config.yaml
head_dim: 64
norm: "layernorm"
beta1: 0.9
beta2: 0.95
lr_head: 0.00513
final_lr_fraction: 0.0
MLP neurons of a small language model. Each row is named by its layer, matrix (up: input weights; down: output weights) and neuron, and shows model dimensions 64-159. Each number is 50 + 15 x the weight over its row's rms, rounded and kept within 0 to 99.
After each neuron's rows, "fires after" lists the tokens most often just before its 100 highest values on Wikipedia text that the model never trained on.

L6.up319:37 45 73 74 26 52 66 58 54 52 75 23 44 57 73 39 30 58 50 51 30 38 44 56 45 68 48 56 62 74 63 54 59 51 57 65 25 41 57 44 44 36 36 63 71 37 51 47 81 19 57 62 55 70 61 60 51 35 30 59 70 47 42 44 63 69 17 31 69 60 51 60 24 62 35 38 39 58 61 61 58 71 44 73 65 56 53 72 26 51 37 79 81 33 31 55
L6.down319:40 70 33 46 62 24 46 75 82 59 47 37 50 43 37 71 42 41 53 50 39 27 26 66 56 68 20 60 53 39 52 58 69 38 43 68 57 44 40 22 72 48 42 14 40 47 20 36 49 46 52 42 54 67 69 38 60 51 59 63 36 33 50 69 50 46 32 33 45 42 51 65 53 48 57 73 49 84 60 92 69 57 24 67 39 25 74 81 70 37 13 46 39 32 61 44
fires after: "-", "–", "19", ".", ",", "18"

L6.up835:44 55 37 44 62 49 54 62 44 32 62 50 39 67 47 75 62 36 73 55 47 43 41 47 57 44 40 39 57 63 40 54 32 39 42 64 45 50 54 42 65 22 54 51 45 34 67 58 71 40 70 49 71 43 34 66 68 42 30 52 55 23 51 59 60 65 39 57 41 61 42 41 56 29 25 58 47 57 17 54 64 49 60 60 57 37 36 62 51 41 62 31 41 39 54 45
L6.down835:38 35 56 64 55 59 48 61 48 57 49 34 48 55 68 56 45 29 59 66 61 44 43 21 37 28 58 76 71 64 40 65 60 41 62 37 43 51 61 33 59 30 46 38 57 52 84 67 51 43 53 65 68 42 55 43 36 51 50 57 11 23 00 48 38 34 57 38 42 41 51 40 40 51 37 41 63 76 54 83 42 52 44 59 48 57 56 91 54 33 49 50 40 56 71 58
fires after: " |", "|"

L6.up700:60 44 74 33 49 99 73 17 53 76 68 43 85 67 35 54 57 42 62 41 36 59 49 30 44 74 56 57 39 54 49 62 57 08 30 40 58 34 86 61 39 31 40 48 51 43 35 37 50 67 53 71 62 51 62 22 56 52 40 54 76 35 46 37 47 68 28 64 50 46 65 54 28 44 46 40 47 44 56 56 64 85 79 44 41 38 70 73 57 41 30 42 34 60 35 28
L6.down700:83 51 63 43 74 68 72 49 55 26 70 32 41 50 50 99 33 43 62 35 72 43 76 86 54 56 45 47 59 45 45 56 41 40 55 61 49 34 18 27 65 64 56 70 35 71 89 73 56 51 23 57 62 60 69 50 72 45 44 44 28 05 13 28 70 47 26 57 49 54 47 63 59 33 56 61 39 62 64 86 53 65 43 27 61 42 76 74 46 44 17 53 66 59 48 58
fires after: " (", "-", " sub", " super", " "

L6.up983:37 46 40 74 53 25 84 39 66 45 57 50 37 32 38 64 43 41 54 42 28 85 35 39 53 37 64 46 48 18 50 62 56 68 36 84 54 77 41 60 62 41 61 56 67 51 59 36 43 61 58 62 56 49 37 37 64 23 65 37 59 68 24 35 43 84 58 55 19 46 49 50 66 59 39 26 54 40 55 30 70 60 37 59 45 37 35 67 50 60 45 54 84 76 24 49
L6.down983:36 52 27 50 40 52 40 67 43 54 44 60 28 33 65 62 59 77 40 56 31 53 49 52 48 29 60 41 51 38 50 58 33 41 74 53 13 61 23 58 44 29 63 49 62 70 61 89 37 59 69 40 41 61 38 53 65 30 60 06 62 62 21 39 75 41 45 34 44 54 37 69 48 36 71 31 56 39 46 41 65 24 46 68 70 47 45 50 68 57 79 61 47 53 65 31
fires after: "|"

L6.up59:56 38 66 52 48 61 40 48 36 48 77 60 75 84 46 77 27 30 47 49 27 49 30 50 42 35 55 52 49 54 70 31 42 38 56 63 63 36 73 72 69 39 36 63 49 37 40 46 48 63 44 44 72 51 74 27 41 45 48 76 50 47 49 37 26 39 61 69 28 16 38 53 49 53 39 80 67 74 45 45 38 59 56 23 61 45 52 55 34 41 26 39 40 59 25 46
L6.down59:49 59 47 34 63 59 27 50 48 54 49 41 46 62 33 38 41 35 47 29 26 21 58 22 56 46 33 78 72 32 29 53 54 35 57 48 37 37 49 54 30 45 70 45 72 72 55 87 45 24 59 71 66 79 17 36 62 54 55 38 48 46 37 68 65 27 67 56 55 64 52 49 58 39 63 40 88 28 36 49 40 54 52 44 49 38 63 48 46 27 82 41 41 65 74 46
fires after: "|", "-", " was"

L6.up1865:44 34 48 30 46 35 68 83 24 17 46 30 76 29 55 61 48 74 61 61 55 40 49 24 30 34 54 36 43 52 58 53 35 42 51 32 56 40 75 55 60 43 65 37 41 26 81 45 85 54 75 11 66 67 74 57 68 24 55 44 55 66 51 76 63 42 57 67 42 52 47 32 43 40 64 47 46 55 30 60 56 58 50 47 36 48 26 49 52 69 54 44 57 44 50 66
L6.down1865:28 45 56 57 54 69 52 69 45 27 82 64 51 49 66 48 46 49 46 54 61 47 77 30 31 14 66 60 80 80 36 61 45 56 60 39 55 57 60 24 62 40 50 40 52 26 85 54 68 72 80 53 43 44 54 36 29 45 50 43 45 28 00 23 20 53 37 30 25 62 54 46 44 60 58 43 49 64 61 47 29 44 59 65 46 67 39 85 42 30 76 65 45 49 32 55
fires after: " |", "|"

L6.up929:52 49 98 39 33 31 56 55 62 87 56 35 50 44 21 74 51 29 53 60 40 34 72 44 58 55 37 73 71 42 47 60 33 41 42 42 59 52 29 49 44 53 50 58 28 23 51 70 32 76 44 37 42 25 61 63 41 64 64 67 67 55 47 54 59 64 56 59 45 54 60 69 27 64 73 24 75 50 54 57 51 34 47 69 71 82 58 47 61 41 61 37 42 43 55 09
L6.down929:54 71 53 25 66 71 61 58 53 76 49 59 48 41 67 17 29 49 43 41 40 39 52 51 74 41 39 60 50 48 38 68 59 34 49 36 50 59 47 39 36 58 39 59 45 46 48 59 49 34 45 49 88 74 72 51 36 76 41 39 47 55 60 67 71 80 57 58 85 59 57 47 52 51 46 61 39 67 81 46 42 70 66 57 45 50 50 33 47 48 27 36 16 51 37 33
fires after: " the", ",", " ;", " in", " d", " |"

L6.up2782:47 46 79 23 79 40 33 52 76 42 42 47 40 62 26 56 28 67 58 41 66 55 46 63 59 37 59 58 66 35 74 55 56 43 35 65 62 36 52 37 21 51 61 66 60 49 58 51 50 13 99 46 62 54 70 35 65 24 50 60 63 29 76 36 55 40 61 81 53 56 53 51 49 48 58 19 70 60 66 38 40 47 78 42 56 40 56 37 64 43 72 43 46 61 52 64
L6.down2782:43 81 48 52 23 33 64 55 25 29 50 56 45 67 60 30 41 52 27 45 54 57 52 51 27 65 51 29 23 66 46 62 53 84 38 21 50 44 25 46 58 40 70 37 60 40 83 63 66 40 53 64 42 47 23 27 38 56 44 58 35 41 48 39 45 39 43 51 40 45 38 46 53 59 49 41 39 48 29 35 36 74 38 57 47 31 27 73 34 41 34 64 46 37 36 36
fires after: " |", "|"

L6.up1860:55 44 66 66 72 54 67 51 65 64 69 46 38 64 54 63 38 51 56 57 66 57 49 52 74 46 42 66 37 53 57 45 24 28 48 41 42 56 75 71 71 37 41 52 49 62 53 41 27 41 57 64 40 46 52 33 48 50 63 76 63 60 36 33 40 56 52 60 42 26 59 45 18 52 62 65 65 24 46 11 62 51 56 47 43 30 37 65 56 65 61 46 39 44 48 62
L6.down1860:40 24 47 46 72 70 33 41 64 53 53 70 40 15 42 73 38 44 60 47 65 28 54 43 40 27 29 33 27 58 72 74 41 51 43 68 46 46 52 42 30 52 46 65 36 55 58 72 54 59 69 65 59 66 56 30 71 53 62 46 52 44 70 54 60 57 16 62 48 50 55 44 42 72 61 57 74 61 83 52 61 14 58 43 43 45 42 45 44 32 78 41 33 55 69 66
fires after: " |", "|", "-", " Ref", "q"

L6.up968:36 42 65 59 47 49 49 50 52 46 63 27 77 45 52 49 47 54 49 56 30 54 46 90 46 24 43 62 55 50 54 24 45 61 62 56 62 54 70 33 52 51 66 31 57 45 41 40 50 55 56 47 66 77 55 35 35 37 24 55 71 32 46 57 56 79 63 44 41 48 43 61 39 39 05 68 60 65 29 64 38 60 46 64 56 53 48 35 32 88 42 37 67 66 27 34
L6.down968:17 59 46 18 38 64 60 66 64 52 38 45 58 61 76 39 62 53 23 45 49 40 60 44 67 56 50 08 83 19 54 70 53 54 54 65 62 23 38 64 45 48 43 57 38 41 59 31 60 47 58 67 22 46 72 25 38 42 64 61 53 51 35 60 73 25 31 39 55 64 54 53 46 45 33 48 73 62 27 61 76 71 50 38 46 61 71 74 51 54 38 41 58 58 39 50
fires after: "-", "–", " New"

L6.up2428:65 52 53 41 47 36 42 76 44 45 55 31 60 44 45 35 74 54 53 53 64 41 39 42 60 28 26 64 60 46 57 20 41 36 62 53 40 76 55 30 51 45 73 65 58 63 45 30 64 49 64 48 48 44 35 38 55 35 35 45 63 51 39 49 73 74 37 53 55 39 74 67 55 33 31 66 54 45 43 34 46 58 43 45 49 94 59 18 74 67 24 76 49 81 65 49
L6.down2428:49 55 40 36 48 59 46 60 42 71 47 55 03 33 39 57 37 43 43 28 52 44 28 43 43 61 61 80 53 45 57 52 47 53 35 49 57 69 72 56 52 30 33 46 58 84 48 56 69 56 52 54 65 13 53 26 48 77 50 54 53 56 26 46 33 67 42 24 46 68 52 53 49 60 39 65 44 79 30 49 66 44 70 31 26 66 83 53 27 67 49 52 32 57 67 29
fires after: "=", "-", " =", " ft"

L6.up1563:30 27 44 38 77 37 53 33 60 34 38 42 57 18 55 74 55 40 53 65 47 60 29 57 54 40 47 44 55 51 58 55 31 53 42 42 65 57 38 58 51 29 50 42 59 33 53 51 48 52 90 30 57 53 43 55 73 42 32 31 57 55 48 60 74 53 53 68 49 45 57 31 30 33 34 72 62 40 62 27 49 49 51 44 43 32 48 48 68 90 43 38 42 72 51 51
L6.down1563:40 64 25 55 42 74 34 50 58 51 67 33 34 65 45 55 42 44 48 45 82 38 61 47 42 52 54 56 37 52 61 30 78 40 69 53 43 46 47 39 56 36 53 44 26 63 52 50 88 51 56 28 40 36 43 85 39 53 68 49 00 30 00 34 49 65 38 32 27 64 35 47 18 57 53 46 82 37 68 59 44 53 69 52 73 22 51 66 37 63 63 50 46 47 40 54
fires after: " |", "|"

L6.up532:58 40 67 49 40 50 38 75 46 35 48 36 18 54 62 52 26 64 52 56 46 53 56 69 49 42 56 64 47 36 78 42 63 60 41 58 12 50 51 53 44 42 50 74 64 48 53 63 73 28 37 57 49 60 64 32 76 51 54 40 72 21 47 37 49 72 15 58 77 60 64 55 56 64 26 62 48 80 53 55 54 48 39 56 40 49 48 56 51 74 37 37 56 34 27 46
L6.down532:43 56 43 71 50 42 46 67 53 48 33 70 38 22 53 95 51 52 44 51 49 61 55 50 58 45 54 40 53 65 33 19 46 40 42 54 55 53 65 38 65 46 58 59 42 55 71 58 52 53 41 75 58 76 67 51 43 43 70 59 59 89 41 32 81 19 58 47 26 48 94 53 36 42 48 51 60 54 32 28 59 55 65 31 46 45 61 37 39 27 22 88 56 55 57 78
fires after: "-", "\n"

L6.up703:27 39 46 45 67 59 41 42 41 53 38 26 74 18 50 81 61 53 43 49 39 39 33 50 62 37 41 27 60 65 60 59 41 48 60 64 71 49 69 39 53 46 65 77 73 49 44 75 58 38 58 33 41 42 70 53 77 24 51 43 42 58 53 26 43 54 33 35 66 59 59 66 31 27 65 66 65 45 21 61 69 48 63 51 47 46 58 45 36 68 50 41 41 19 75 58
L6.down703:49 57 80 75 49 47 58 54 51 18 72 45 51 46 54 41 31 14 65 53 54 58 67 24 35 86 60 41 43 76 37 42 42 50 72 28 25 67 48 34 46 36 50 36 63 43 47 62 53 72 70 78 54 73 48 59 42 42 65 58 33 57 50 47 49 78 50 61 52 59 63 40 83 56 46 41 50 57 53 32 76 58 59 58 49 32 44 80 41 41 80 73 66 64 40 27
fires after: "|", " |"

L6.up2373:39 57 57 64 48 37 45 41 29 59 38 45 62 24 43 31 41 49 47 34 55 56 69 55 85 21 45 36 56 44 62 41 35 45 30 64 45 52 67 46 53 32 43 81 63 47 17 36 53 54 90 44 57 58 45 33 73 34 53 16 50 44 42 30 21 82 34 71 61 43 67 53 49 51 44 76 69 43 56 59 51 60 57 43 40 51 53 68 59 40 06 34 46 41 54 31
L6.down2373:69 41 47 19 31 46 62 50 67 49 42 45 25 36 50 34 28 38 51 53 48 53 27 53 48 68 54 50 65 49 20 40 58 59 56 39 51 27 56 47 69 51 64 27 59 35 44 65 21 40 33 68 46 24 66 53 51 44 44 72 64 52 42 74 38 78 51 42 72 58 52 43 60 66 38 34 51 55 53 43 68 51 23 32 58 35 61 56 35 48 76 74 66 40 46 71
fires after: "|", " |", " (", " /"